{"norm_eps": 1e-05, "positions": "rope", "tie_word_embeddings": false, "init_std_qkv": 0.0387, "init_std_down": 0.00465, "decay_fraction": 0.776}
MLP neurons of a small language model. Each row is named by its layer, matrix (down: output weights) and neuron, and shows model dimensions 256-383. Each number is 128 + 24 x the weight over its row's rms, rounded and kept within 0 to 255. A neuron's up and down rows have the sign that makes its largest values positive.
After each neuron's rows, "fires before" lists the tokens most often just after its 100 highest values on Wikipedia text that the model never trained on.

L5.down636 [117  91 136  89 127 116 124 162 129 120 128 119 109 117 136 128 120 116 165 102 123 129 117 128  81 123 111 113 139 149 126 130  85 104 157 120 164 112 130 109 112 119 138 107  91 147 148 130 115 122 101 116 124 126 129 107 119 145 107 136 114 119  89 130 145 122  98 140 116 102 156 127 113 136 135 136 132 117  87 105 110 109 141 104 115 103 168 143 145 114 100 101 162 122 110 115 153 158 174 140 144 112 146 120 174  75  96 107 150 123 123 124 121 116 170 133 127 146 145 158 151 160 144 119 149 103 128 162]
fires before: "\n", " of"

L3.down552 [106 139 101 145 115 162 105 127 117 124 104 104 126 137 139  91 170 207 133 118 128 131  95  88 119 108 153 124 146 162 124 161 148 104 133  87 149 125 137 140  91  89 152 138 137 137 138 137 132 117 130 150 143 138 110 119 131 106 162 130 139 164 137  83 118 125 119 125 135 146 157 126 135 101  97 160 121  93 140 139 137 151 117  92 118 117 155 148 128 134  60 146 164  85 123 146 129 131 122 146  96 113 125 128 131 133 158 138  99 155 130  97 116 152 136 133 124 141 185 117  96 131  99 153 134  96 123 129]
fires before: " by", " in", ",", " to", " on", " as"

L3.down254 [125 134 101 150 146 119 130 126 154 144 103 173  91 143 145 136 130 130 113 107 155 117 115  84  97 197 103 113 126 114 150 127  82 103 112 119 161 169 112 131  98 161 134 154 112  99 122 129 108 153 138 152 151 122 116 146 153 143 118 143 118 118 152 148 190 109 168 152  95 121 127 120 126 145 126 111 170  95 148 129 148 155 147  79 106 165 112 162 180 103 134 154 132 103 125 138 147 159 134 148 127 125 122 100 115 123 185  77 126 131  99 169 115 133 126 118  63 109 135 121  97 178 150  62 115 123 129 168]
fires before: "\n", " |"

L3.down221 [109 136 110 146 160  95 132 111 108 128  98 128 122 114 141 153  95 118 123 132 153 130 122 133  95 155 165 126 134  99 105 166  97  86 123 119 112 145  92 158 101 129 143 126 128 130 111 166 162 108 166 140 116 187  80 145 163 132 162 140 135 108 163 142 160 117 154 107 100 132 116 136 123  95  86 105 139 127 147 124 156 118 128 122 162  94 101 142 102 121 115 127 131 103  92 129  98 115 133  99 122 162  65 142  95 153 160 144 119 136 164 142 141 126 129 108 117  91 142 136 142 114  91 109 148 147 133 123]
fires before: "\n"

L9.down682 [ 76 166 133 158 131 106 144  96 155  99 176 130  93  93 127  98 152 128 137  95 168 133 145 156  61 126 134 120 176 141 104 148 106 176 123 112 143 143 130 165 136 128 124 141  90 105  85 170 107 133  90 134 129 146  99 142  76 139 121 120 153 126 134 120 148 157 155  96 174 107 132 137 136 122 135 105 123 110 124 147 193 145 159 156 145 143 159 153 138 144 164 137 131  79 119  81 113 118 131 120 139 108 178 114  98 135  88 100 112 144 162 153 105 126 106 114 117 172 136  64 104 115 127 155  72 138 134 142]
fires before: "\n"

L9.down351 [120 118 106 128  97 110 149 139 118 144 188 106 121 104 158 151 151 127 157  78 155 140 150 123 118 163 143 120 151 138 152 136 138 114 174 137 142 150 104 119  94 112 151  88 119 138 145 127 115  91  84  81 153 103 137 112 102 161 138 111 123 138 154 113 135 103 148 139 176 114 141 127 121 123 129 127  57 115 113 138  95 147 144 119 130 147 113 130 171  68 172 172  99 131 111  81 155 136  74 134 141 108 199 108 123 133 145 157 144 138 141 134 112 166 151 126 103 125 108 110 114 168 142 121 109 139 155 173]
fires before: "\n"

L5.down910 [203 125 133 135 114 103 141 126  46 111 124 136 140 132 135 138 111 101 145 115 148 125 153 146 108 108 124 140 110 178 134 102 128 132 130 146 146 104 102 139  89 125 110 118 193 160  78  90  94 122 161  99 122 144 140 163 147  97 117 130 122 197 140 150 132 130 122 159 123 147  89 143 140 134 146 118 136 121 131 148 129  96 110  97 104 110  97 107 124 140 125 100 145 100 147 181 165 102 121 101  77  74 108  98 113 156 106 126 159 122  97 119 115 134 137 125 118 115 123 132 136 122 141 177 105 133 152 105]
fires before: "\n", "American"

L9.down371 [188  95 138 119 132 114  97  99 119 151 115 108 145 112 153 149 112 133 148 148 135 130  88 105 116 112 148 139 134  94 112 117  92 113 107 153 173 134 159 207 124 108  87 124 163 127 146 107  98 138 133 102 183 176 101 128 113 133 125 117 133 134 143 147 134 104 149 104 142 159 131 120 113 137 103  94 126 117 128 129 112 128 180 130 168 142 108 118 151 138 105 117  91 109 114 104 194 131  97 151 121 120  64 142 132 124  98 109 153 124 113 125  59 109 126 151  96  99 139 113 128 148 141 147 197 114 110 140]
fires before: "\n"

L3.down33 [135  94 181 139 132 124 144 155 142 159 139  91  84  86 144  89  68 126 116  99 155  91  78 141 173 126 142  97  88 148 116 133 176  83 143 127 110 120 137 140 149 123 109  96 165 132 105 135  98 144 124 108 186 111 112 147 136 138 146 124 185  90 133 101 143 154 108 121 115 127  93 135 162 133 150 115 143 173  89 138 139 145 136  95  87 161  89 145 110 189  98 124 131 113  83 140 172  96 128 135 142  98 197 111 114 160 137 160  86 132 114  96 124 139 151 174 126 138 121 114 146 124 125 107 103 153 149 134]
fires before: " |", " ("

L9.down954 [132 110 166 116  83 120 113  98 127 127 160 134 128 139 113 114 109 122 130 138 123 144 101 108 131 140 126 114 134 144 106 135 168  95 122 130 143 148 157 159 138 146 132 116 134 150 116 152 103 121 129 132 138 128 119 119 126 131 136 149 144 168 153 137 121 115 136 117 134 137 131 126 121 127 135 157 109 125 122  98 121 123 150 116 139  87 120 134 125 106  88 118 124 159 135 156 109 150 113 105 147 137 220 142 153 138 156 121  97  98 105 116 128 180 123 123 122 139 106 139 103 152 130 135 100 123 138 107]
fires before: "\n"

L5.down828 [129 150 105 132 124 125 101  67 149 143 153 125  97 148 140 158  88 162 129 136 120 108 117 134 135 113 152 132  99 106 103 124 160 117 154 158 112 124 140 139 130 145  86 157  99 169 120 110 147 175 124  96 119 130 133 151 147 141 126 138 152 159 154 103 101 158 151 130  93 176 134 116 107 136 117 161 143 154 167  93 106 109 123 131  81 107 153 135 122 132  98 110 155  68 162 204 116 151 161 165 117 183 124 166 140  84 148 139 107 112 131 111 134 131 144 118 160 125 131 145 140 152 123 123 172 141 160 181]
fires before: ",", ".", " –"

L6.down653 [197 100  83 120 108  91 141 113 114 148 127 145 123 124 116 137 103 108 111  96  97 148 168 139  78 102 125 117  94  98  91 108 107 112 127 144 134 171 113 149 133 157 100 100 109 127 110 154 107  97 144 136 121 105 112 164  85 139 175 148 177 152  90 134 143 123 152 108 152 136 115 118 150 134 161 172  66 136 166  97 138 113 106 129 128 152 162 144 115 123 142 139 177 137 150  88 105 102 112 170 151 107 114  90 125 144  90 107 154 184 139 137 124 128 108 130 146 170 168 156 144 124 148 144 151 114 119 138]
fires before: ",", "."

L5.down587 [136 128 150  83 133 110 139 107 169 123 116  78 113 114 121 131  98  84 122 113  83 118 168 128 124 144 126 115 109 139 137  78 108 140 119 107 142 145 139 156 122 108 137 102  74 128 181 110  87 136 116 157 119 169 135 141  75 135 122 148  91 154 103 151 128  94 147 119  93 139 160 121 104 178 117 118 152 108 105  92  90 160 161 135 129 146 113 133  91 120 139 130 100 124 140 128 125  88 121 130 116 113 140 105 154 107 127 110  62 118 166 149 167 105 137 144 127 120 172 128 153 111 174 125 103 160 132 111]
fires before: "|", "|---|---|---|---|---|---|", " |", "\n"

L8.down673 [150 121 121 105 148 151 153 103 115 138  83 122 172 125 156 151 125 139 142 116 153 136 145 150 126 162 135 138 117 128 137 153 122 104  99 126 107 116 151 124 135 139 191 148 103 145 120 157 121 112  64 142 156 121 131 100 121 131 128 105 124 102 110 136 111 101 130  91 163  84 143 141 146 142 129 138 145 143 149 105 115 173 129 118 134  94 114 130 128  90 151 148 136 161  99 137 142 131 126 134 122 190  91  87 135 136 120 110 138 137 137 130 135 138 133 159 141 126 107 128 138 125 123 101  85 134 114 153]
fires before: " |", " the"

L6.down264 [138 117 123 141  98 147  94  61  90 136 126 108 154 131 146 134 110 171 120 126 154 124 125 116 145 173  91 127 132 159 107 138 114 138 152 152 128 129 128 143 131 138  54 145 138  96  82 147 122 122 159  70 151 113 100 149 114 121 131 119 131 154 125 145 135 161 112 133 123  73 147 154 144  99 132 171 104 136 166 128 196 124 130 126 112 140 153 141 156  98  96 124 106 146 102 162 127 100 132 109 124 129 151 161 136 125 149 111 100 178 114 137 150 178  98 163 170 187 151 147 153 113 180 133  89 124 112  90]
fires before: "\n", "so", " ", " medal"

L8.down400 [123 131 152 118 159 142 127 133 164 107 116 142 124 134 131 178 118  96 126 101 145 150 130 132 136 143 152 149 115 136 154 133 128  99 139 147 111 157 106 105 118 163 160 109 121  98 146 130 123 126 128 128 134 128 136 115 145 119 134 126 132 147 139 173 139  86 106 104 101  83 144 139 137 129 131 120 128 121 125 132 120 133 142 128 161 120 135 101 117 136 121 128 145 137 138 117 116 137 151 119 159 113 255 109 136 132 159 144 125 108 145 128  96  90 142 103 131  84 107 145 136 132 111 132 117 116 116 128]
fires before: "\n"

L8.down802 [144 150 202  98 170 114 133 120 158 107 146 124 140 114 124 153 130 148  99 125 114 111  95 113 137 155 151 120 169 129 122 157 105 138  92 143 130 122 101 138 137 115  35 151 141 122 130 144 122 145 120 122  90 131 117 105 129 125 147 142 112  89 140 114 139 168 134 168 141  94 190 127 104 152 160 124  98  89  94 101 158 141 113 138 140 133 106 111 143 136  80 106 160  96 127 185 134 150  99 140 116 121 172 155 165 145  68  90 159 133  86 154 130 118 147  88 132 131 123 146 101 119 118  91 120 120 134 142]
fires before: "\n", ")", "."

L5.down161 [ 78 163 126 104 120 120 100 161 130 126 120 104 117 156 106 145 114 121 121 160 118 120 130 129 143 120 112 135 130 126 125 151 166 110 116  91 102 150  89 148 128 111 104 153 127 123 151 100  94 128 119 130  87 107 118  69 163 165 111 151 115 112 130 111  92 128  93 146 132 117 125 154 102 107 142 131 148 117 123 101 141 142 129 116 129 129 158 116 131 167 137 118 104  55  91 133 139 155 125 123 156 127 126 142 145 137 125 127 117 114 109 133 129 105 142 138 139  93 131 126 127 107 151 132 148 134 116 142]
fires before: "\n"

L6.down59 [165 163 161 138 199  98 131 160 121 133  69 145 125 155 181 176 124 107 163 139 159 117 130 125 125 149 122 116 196 116 133 117 106  85  99 146 185 114 115 133 168 157  83 129 134 137 122 151 117 146 124 102 142 166  89 139 169 134 126 109 147 139 148 116 150 117 121 160 115 118 115 147 135 102 116 157 158 113 146 141 117 141 140 155 126 152 131 149 129 125  99 121 158 111 129 145 148  73 118  97  93  96 139 124  94 144 117 111 114 139 143  95 121 101 135 104 104 127 121 125 132 146 137 118 132 148 152 113]
fires before: "\n"

L10.down371 [176  94 109 119  86 120 151 101 140 148 182 144 117 175 136 123 165 119 146 126  90 176 117 132 100 150 188 175 168 137 123 126 138 127 166 126 130 136 134  85 123 117  65 155  60 134  93 120 114 161 171 145  82 109 153 134  76 133 129 169 135 146 112 117  89 166 154 132 121 127 119 117  99 136 109 127 103  88 107  91 136 135  93 144 150 136 116 141 115 154 145 141 131 112 110 152 165 106 143 131 164 138 135 146 160 125 131  94 148 154 128 140  97 152 154 150 166 121 129 124 119 123  92 128 123 118  93 123]
fires before: ")", ","

L3.down249 [149 123 141  85  82 108 126 104 138 139 132 116 105 131 145 117  98 132 151 122 129  96 155 131 163 123 133 128  74 136  86 140  87 149 126 107 131  80 129 125 147 135  95 110 155 148  98 169 134  98 152 116 128 117 122 189 121 158 116  99 159 131 136 155 165 122 112 171 137  97 146 110 136 180 126 122  82 175 147 121 125 134 157 126 128 163 122 106 136 119 140 132 100 143 137 141 129 137 105 141 122 141  92 152 114  66 124 137 127  74 105 133 145 131 148 157 154 128 143  95 126 193 134 108 118 134 173 150]
fires before: " the", " of", " a", " his", " to", " in"

L6.down671 [111  91 129 131  87  85 123 119 112 140 158 136 112 121 114  66 112 142 173 100 126 120 131 160 110 153 127 119 137 132 181 142 139 121 195 106  79 156 124 176 173 110 134 135 154  89 160 143 134 132  87 113 157 126 127 138 184 129 121 130  99 109 161 132 128  81 106 156 153 105 166 106 141  94 139 108 121  81 159 127 126  82 167 150 131 114 122 125 136 150 129 133 124 129 110 143  80 110 119 115 158 110 174 116 104 147  83 151 141 152  86 159  94 139 132 104 132 147 127 103 151  95 166 174 145 134 154 143]
fires before: "\n"

L5.down360 [143 152 150 131   0 115 142 149 132 120 116 154 142 111 129 154 116 111 131 124 127 159 129 117 130 124 109 134 147 121 144 145 104 150 109 109 128 133 154 109 116 161 181 147 137 125 107 143 122 120 117 131 114 135 114 157 136 136 144 143 127 146 124 116 133 118 122 124 105 122 111 142 141 118 105 113 141 114 109 136 113 114 110  94 139 139 149 123 116 144 119 147 125 141 130 123 123 132 114 143 114 121 225 130 134 141 112 138 135 114 115 114 114 126 100 154 101 122 127 113 114 102 151 129 126 127 116 137]
fires before: "\n", " The"

L5.down905 [109  95 139 139  43 151  78  92 146 132 128 168 105 112 124 147 125  83 122 101 173 134 127 132 141 147 133 131 147 143 138 127 135 138 155 138 132 167 144 150 152 143  86 108 114 131 112 107 130 128 105 100 164 120 150 179 124 126 118 104 163 151 140 138 111 124 165 158 118 119 123  96 143 115 112 165 108 116 106  88 125  99 133 118 138 123 155 140 119 133 125 153 122 134 152 118 111 113 101  93 142 106 219 107 140 113  82  85 125 163 118 157  86 163 122 128  99 125 136  91 183  93 124 115  92 130 110 129]
fires before: "\n"

L8.down511 [162  83 152 126  81 108  94 127 138 114 147 131 151 135 146 100 119 135 142 112  83 139 144  99 133 154 126 138  62 124 149 154  86 103 128 127 122 145  95 128  84 118 109 144 152 137  72  94  95 118 116 140 132 137 115 119 168 120 114 131 131 174 177 132 160 101 121 136 123 106 151 107  89 146 115 133 128 142 166 182 118 160 135  95 112 175 151 132 135 121  88 150 141  96 164 152 117 125 119  72 100 119 104 158 125 108 102 105 109 137 109 179 128  97  89 122 149  95 129 106  88  91 116 124 144 126 139 144]
fires before: "\n", ",", "."

L9.down50 [136 120 126 148 131 145 134 120  98 157 144 142 158 113 140 136 101 119 161 100 135  94 129 148 121 144 120 140 133 125 164 130 136 122 135  90  66 153 145 137 141 123  93 104 140 150  92 122 137 141 149 137  99 124 141  90 130 148 127 106  90 161 115  94 141 135 128 169  90 141 117 100 143 124 105 113 171 146 132 124 115 180 124 115 131 122  80 137 102 109 115 126 112 123 124 143 169 102 102 155 109 114 208 151 101 129 168 141 140 140 110 152 121 147 158  89 151 149 142  70 132  97 159 186 125 115 114 145]
fires before: "\n", "|---|---|---|---|---|---|", ",", "|", ".", ";"

L6.down445 [152 122 110 145 117  91 111 129 144 135  83 143 138  96 139 132 155 135 146 146 108 168  96 160 123 119 142 111 115 141 129 108 107 129 113 154 123 123 133 117  99 128 213 136 127 128 173 107 109  99 163  90 134 155 146 121 106 141 103 110  90 166 128  66 100  91 138 114 152 120 147 162 162 144 112 107 136 107  94 114 143 109 120 115 134 116 129 125 113 123 136  97 174  85 133 137 138 154 133 161 112 116  85 118 162  96 135 135 109 129  95 108 107 101 152 149 131 143 100 118 137 135 123 123 132 134 145 126]
fires before: " |", ".", "\n", ";", ")"

L6.down368 [124 130 126  83 102  85  97 147  85 148 162 110 130 114 166 139 110 103 157 118 100 147 157 145 174 136 148 124 131 143 121 142 116  94 124 123 133  91 161 103  95 111 143 148  91 151 143 125 148 131 105 117 145 125 150 116 114 172 147 147 125 105 148 103 115 101  79 113 138  94 131 112 102 115  91  99 148 116 145 107 147 107 108 148 166 167 140 122 135 146 124 128 129 147 120 164 135  83 172 131 166 104 180 131 143 129 108 159  87 152 112 125 139 144 158 128 153 130 117 165  85 111  88 121 147 127  59 134]
fires before: "-", "\n"

L9.down805 [129 121 127 143 201 145 125 159 132 104 151 127 114 117 111 127  78 111 187  99 105 171 104 132 114  87 156 165 105  78 132  88 100 150  88 104 142 151 152 140 136 141 146  97 120 129 125 148  90 105 113 127 141 129 161 136 136 102 145 118  94 132 107 112  52 116  96 145  77 129 132  81 147 109 164 148 112 152 132 116 135 161 110 146 149 158 132 188  83 138 120 107  84  97 100 160 143 115 134 123 134 157 169 139  88 128 159 111 123 155 131  92 111 107 114 146 160 159 121 147 149 100 133 160 121 148 116 159]
fires before: "|", " time", "″", "\n"

L10.down455 [117 126 172 106 151 108 118 134  87 104 114 128  89 136 153 113 137 113 147  70  99 131 172 135  98 144 135 149  92 161 133 156 108 154 155 155 133 132 125 154 119 192 152 116 127 131  99 154 154 123 127 127 139 148 135  97 134  85 155 151 112 101 124 158 149 174 145 143 129 122 120 134 163 142  95 126 137 125 125  96 136 165 138 168 150  93 188 116 159 159  94 123 112 121 133 157 128 130 155 118 171 120 173  88 157 164 121 163  93 151 129 136 153 110 176 128 128  86 154 116 160 152  94 110 160  99 146 139]
fires before: "\n", " |"

L10.down545 [142  94 121 129 169 111 113 139 124 121 146 115 110 107 118 144 128 131 121 117 136 155 139 118  92 107  95 125 123 123 147 129 172 125 113  98 111 147 147 115 108 132  14 128 132 139 174 124 135 107  45 127 138  97 111 122 119 135 137 132 115 138 146  98 160 119 120  53 106 151 132 129 137 131 113 139  83 152 125 156 106 141  99 127 156 107 121  82 113 110 125 157 127 120 130  85 128 122 155 153 128  92 241 131 120 123 109 156 174 123 149 150 114 150 161 102 141 112 146  99 108  89 156 134 132 111 131 144]
fires before: " |"

L6.down454 [126 126 118 189 115 108  98 134  88 100 159 120 114 122 127 148 120 123  92 116 127 122 104 106  94 121 116 137 129 138 122 155 195 123 112 119  84  96 133 142 146  91  98 159 127 108 143 142 105  84 155 139 123 127 106 118 129 132  92 107 156 156 159 106 130  80  86 114 103 179 135  86  94 113 137 213 149 106 163 124 150 110 131 128 121 152 119 141 148 135  98 126 100 166 149 149 110 105 108 146 132 114 130 141 115 128 130 159 100 106 142 105 153  97 141 150  76 137 120  91 106 150 126 141 118 121 110 126]
fires before: ",", " he", " she", ")", ";", "."

L10.down850 [131 169 133 127 167 125 154 118 122 139 118 107 137 138 120  89  81  84 115 142 124 135 130 142 107 128 133 139 137 111 132 110 103 102 111 136 145 134 102 116 118 122 250 121 118 120 120 136 149 135 113 139 149 109 135 109 115 119 135 107 146  89 150 128 146 109 110  76 129 146 150 118 127 131 120 195  85 112 143 176  96 115 128 100 113 102  79 140 114 104 125  87 162 176  87 123 102 136 143 129  94 147  47 134 113 154 103 161 105 133 115 105 133 109 132 120 139 141 135 164 123 135 125 129  86 103 131 162]
fires before: " |", ".", " Title", " a"

L9.down905 [132 120 130 133 152 117 123 135 132 119 136 116 119 118 127 115 142 148 128 104 133  97 125 150 143 130 113 154 131 118 133 103 110 149 130  98 138 134 147 117 133 104  92 127 138  99 136 110  93 124 147 114 104 153 103 151 124 138 173 125 117 120 131 104 149 111 148 109 167  95 114 110 120 104 152 118 140  99 125 122 106 165 145 105 114 134 128 136 143 139 113 103 156 123 120  95 133 140 133 112 127 133 241 107 115 112 143  97 141 140 136 117 122 136 131 119 159 147 155 133 112 134 127 101 120 124 163 112]
fires before: "\n"

L9.down124 [110 161 164 140 155 120 134 150 109 112 179  80 108 143 124 136 128 170 136 100 155 147 114 130 147 104 118  84 126 121 107 107 128 142 133  96 112 125 111 102 161 101  98 144 129 167 142 161  99 163 129 147 153 135 106 164 146 113  96 108 130 119 158 107 109 131 137 123  84 138 131 130 150 140 171 144 111 131 115  91 147 133 125 174 141 119 143 138 132 163 120 125 138 151 120 138 121 126  78 138 119 114 190 150 137  82 122 147 167 131 132 120  96 159 126 100  94 149 113 128 108 126 127 137  95 153 131  97]
fires before: " |", ";", "–"

L9.down717 [135 133 129  96 170 124 112 137 134 144 146 139  76 136 107 137  73 117 136  98 142 123 185 131 113 127 122 156 122 136 135 125 143 136 102 125 131 130 110 128 173 143 127 122 107 100 133 146  66 150  75 120 130  86 151 166  79 146 163 100 139 112 131 163  99 143 125 105 108 131  46 122 159 151 139 103 119 115 155 158 152 128 154 122 149 156 159 155 142 130 152 117 168 110 112 116 144 102 133 120 106 145 141 125 185  98 136 140 127 138 109 124 133 138 152  96 138 137 139 131 112 106 146 121 123 159 129 103]
fires before: "-", "\n", "|", " by"

L5.down152 [113 147 107 123 108 143 167 137 116  89 178 120 108 106 178 105 142 161 154 107 105 116 137 100 166 122 138 100 162 173 109 110 108 127 137 153 122 106 150 132  81 121 128 139 105 107 136 107 119 132 121 123 115 115 122 145 118 134 121 127 126 120 131 121 139 105  95 112 197 108 188 120 132 161 133 124 106  95 129 156 128 136 142 115 127 139 110 112 119 156  96 134 121 161 137 139 139  88 133 104 186 136 154 147 128 104 119 125 159 126  94 130 103 143 172 107 131  99 153 114 129 119 114 147 132 125 103 141]
fires before: "\n"

L9.down483 [141 100  97 137  48 148 130 111 117 123  94 112 121 163 161 131 111 142 118 119 106 101 186 122 177 196 134 138 113 123 137 114 120  89  83 134 150 137 144 106  82 171  41 107 131 107 145 140 146 144 101 134 141 113 103 143 117 119 105 109 109 142 121 154 128 141 139 110 132 146  88  86 126 106 148 180 102 148  99 163 106 129 164 127 126 140 132 142 129  95 154 126 110 150 145 165 111 131 106 103  98 120 111 127 131 128 134 116 105 113 108  85 132 143 147 106  97 133 151 100 121 154 141  84 110 144 149 120]
fires before: "\n", " by", " in"

L9.down934 [148  98 156 128 105 148 116 140 108 108 121 147 148 150 146 113 149 103 125 132 147 130 108 137 141 102 100 110 127 141 124 135 120 153 115 125 133 100 120 127 126 131 134 129 104 152 182 154 129 154 128 109 168 142 121  95 129 155 134 149 100 148 171 110 115 104 134 142 147 193 158 164 102 146 123 130 116 159 162 165 111 152 131 114  86 114 124 128 134 133  63 108 110 112 169 145 121  81  81 176  76 167 114 124 133  89 137 150 109 150 116 140 157 134 114 158  71 122 159 148 177  89  86 118 156 146 149 154]
fires before: " of", ".", ",", " was", " in"

L9.down342 [113  90 139 134 114 115 128 149 163 154 119 130 139 158 117 120  93 122 110 134 103 135  86 110 111 141 164 160 154 130 146 128 142 138  95 125 131 177 136 108 132 134 112 166 119  96 142 112 188 120  87 138 119 135 158 115 137 107 146 117 159 147 132 140 137 136 121 133 126  99 107 164 115 135 157 157  93 137  98 118 109 144 115 155 115  88  88 112 129 114 132 128 153 173 115 119 132 126 192 123 158 123 162 130 141 123 149 110 131 134 101 103 150 101 180  96 189 137 116 131 116 117 123 131 145 139 111 129]
fires before: ")", "),", ").", "\")"

L3.down292 [142 162 143 172 142 123  93 143 130 147 125 154 117 176 105 185 110 141 129 154 132 149 110 117 114 140 137 154 113 143 133 102 105 142 116  87 111 123 152 115 138 113 125 135 163 124  94 120  97  93  92 133 101 151 130 125 123 105 114 108 101 112  83 149 111 114 170 101 139 159 111 154 126 123 137  99 166 141 103 125 120 103 108 122 104  92 136 110 112  86 139  98 134 103 137 116 125 128 159 114 102 126 156 115 124 145 135  99 148 130  91 145 114 141 135 152 132  97 110 137 109 148  98 168 147 134 105 103]
fires before: "\n"

L3.down814 [133 133 122 150 188  81 159 111 132 126 139 133 119  95  74 159  96 117 105 117 125 134 118 140 125 168  84 160 121 118 123  96 102 128 127 123  89 129 152 144 151  92 163 106 124 145 165 162  60  98 122 123 173 133 110 128 120 114 170 119 127 150  95 118 110 139 120  94 125  88 118  97 159 127 151 119 130 191 100 115 162 143 134 121 155 104 115 105 135 155 128 142 123 138  96 121 145 124 137 117 129 102 137 114 171 108 140 120 138 142 120 171  80 113 118 131 153 138 164 159 137 141 121 144 121 100 149  65]
fires before: " |", "%", " m", " (+", "\n", ";"

L3.down794 [135 135 195 171 116  82 104 103 135 149 152 148 102 134 120 103 115 102 158 116 131 169 139 126 145  94 132 169  96 163 123  93  85 123 164 120 122 149 163 157 132 116 119 163 125 156 133 130 109  89 149 144 170 156 129 148 125 136 155 157 130 152  97 139 133 133 138 152 137  89 148  86 120 138 154 131 117 102 159 114 156 123 152 164 107 132  99 126 122 133 143 114 145 130 111 140 143 171 153 117  79  93 118 120 131 165 125 109 101 132 113 135 128 133 104 124 129  98 115 139 154 130  92 174 142 128 156 132]
fires before: "\n", " |"

L9.down874 [122 132 101 141 106 129 123 105 120 108 115 108  69 162 157 139 125 144  98 111 166 127  92 111 140  70 132 127 138  86 104 123  84 145  75 152 168 165  89 170 130  96  84 102 133 114 125 125 108 140 102  87 125 155 124 162 108 143 175 146 110 107 125 104 143  95  97 102 118 192 154 113 130 148 135 173 119 134 152 119 119 129 152 100 155 145 104 129 128 102 117 160 124 119 124 123 105 126 183 137 133 132 203 138 138  91 146 114 114 122 156 123 129 142 128 115 120 159 119 132 128 129 128 141 169  96 134 132]
fires before: " |", ";"

L5.down49 [140 137 132 147 137 133 146 120 131 122 141 160 165 128 137 100 109 112 102 111 169 123  95 110 137 179 155 138 132  98 106  88 101 138 130 172 141 127 145 120 111 128 133 129 134 137 138 129  89 126 129 117 123 171 114 104 165 117 123 114  98 147 168  99 104 125 119 110 140 104 130 122 123 108 144 131 136  96 124 131 109 128 173 118 142 135 132 158 128 123 129 117 146 103 133 161 197  75 114 127 142 202 211 132 140 167 135 149 182 137 118 111 177 179 121 113 142 172 130 132 152 100 119 113 130 101 160 126]
fires before: "\n", ")", "),", ","

L3.down121 [112 138 123 115 145 140  93 127 200 139 111 156 159 178 121 109 151 146 102 145 122 116 161 143 103 135 103 152 111  84 139 105 120 136 118 109 119 151 136  63 130  87 120 145 162  91 151 126 104  98 117 113  95 166 141 113 141 120 143 129 127 104 105 113 127 154 181 122 102 110 151 133 132  88 162 106 118 160 101 158 130 109 162 142  96 120 137 114  89 140 136 113 141 102 124 124  89 201 132 125 168 112 130 110 145  78 129 129 140 151 136 127 123 115 133 155 119 118 114 110 151 114 150 173 116 137 126 133]
fires before: " |", ";", " 0", " 2", " 1", "\n"

L6.down1010 [144 149 128 117 100 112 128 154 146 104 157 125 114 126 128 134  94 111 109 143 131 114 134 178 122 105 122 123 118 161  97 129 120 125 121 103 133 134 150 109 151 101 109 129 122  98 106 123 122 146 124  78 129 116 124 114 130 140 156 106 125 147  92 122  99 120 127 118 162 117 130 177 117 129 143 149 109 147 140  82 121 111  73 145 112 184 123 105 107 130  99 115 143 102 108 125 118 179 178 128 119 124 197 128 170 122 129 128  99 113 121 106 158 108 147 175 125 168 133 135 148  83 115 111 102  85 101 102]
fires before: "-", "\n", "|"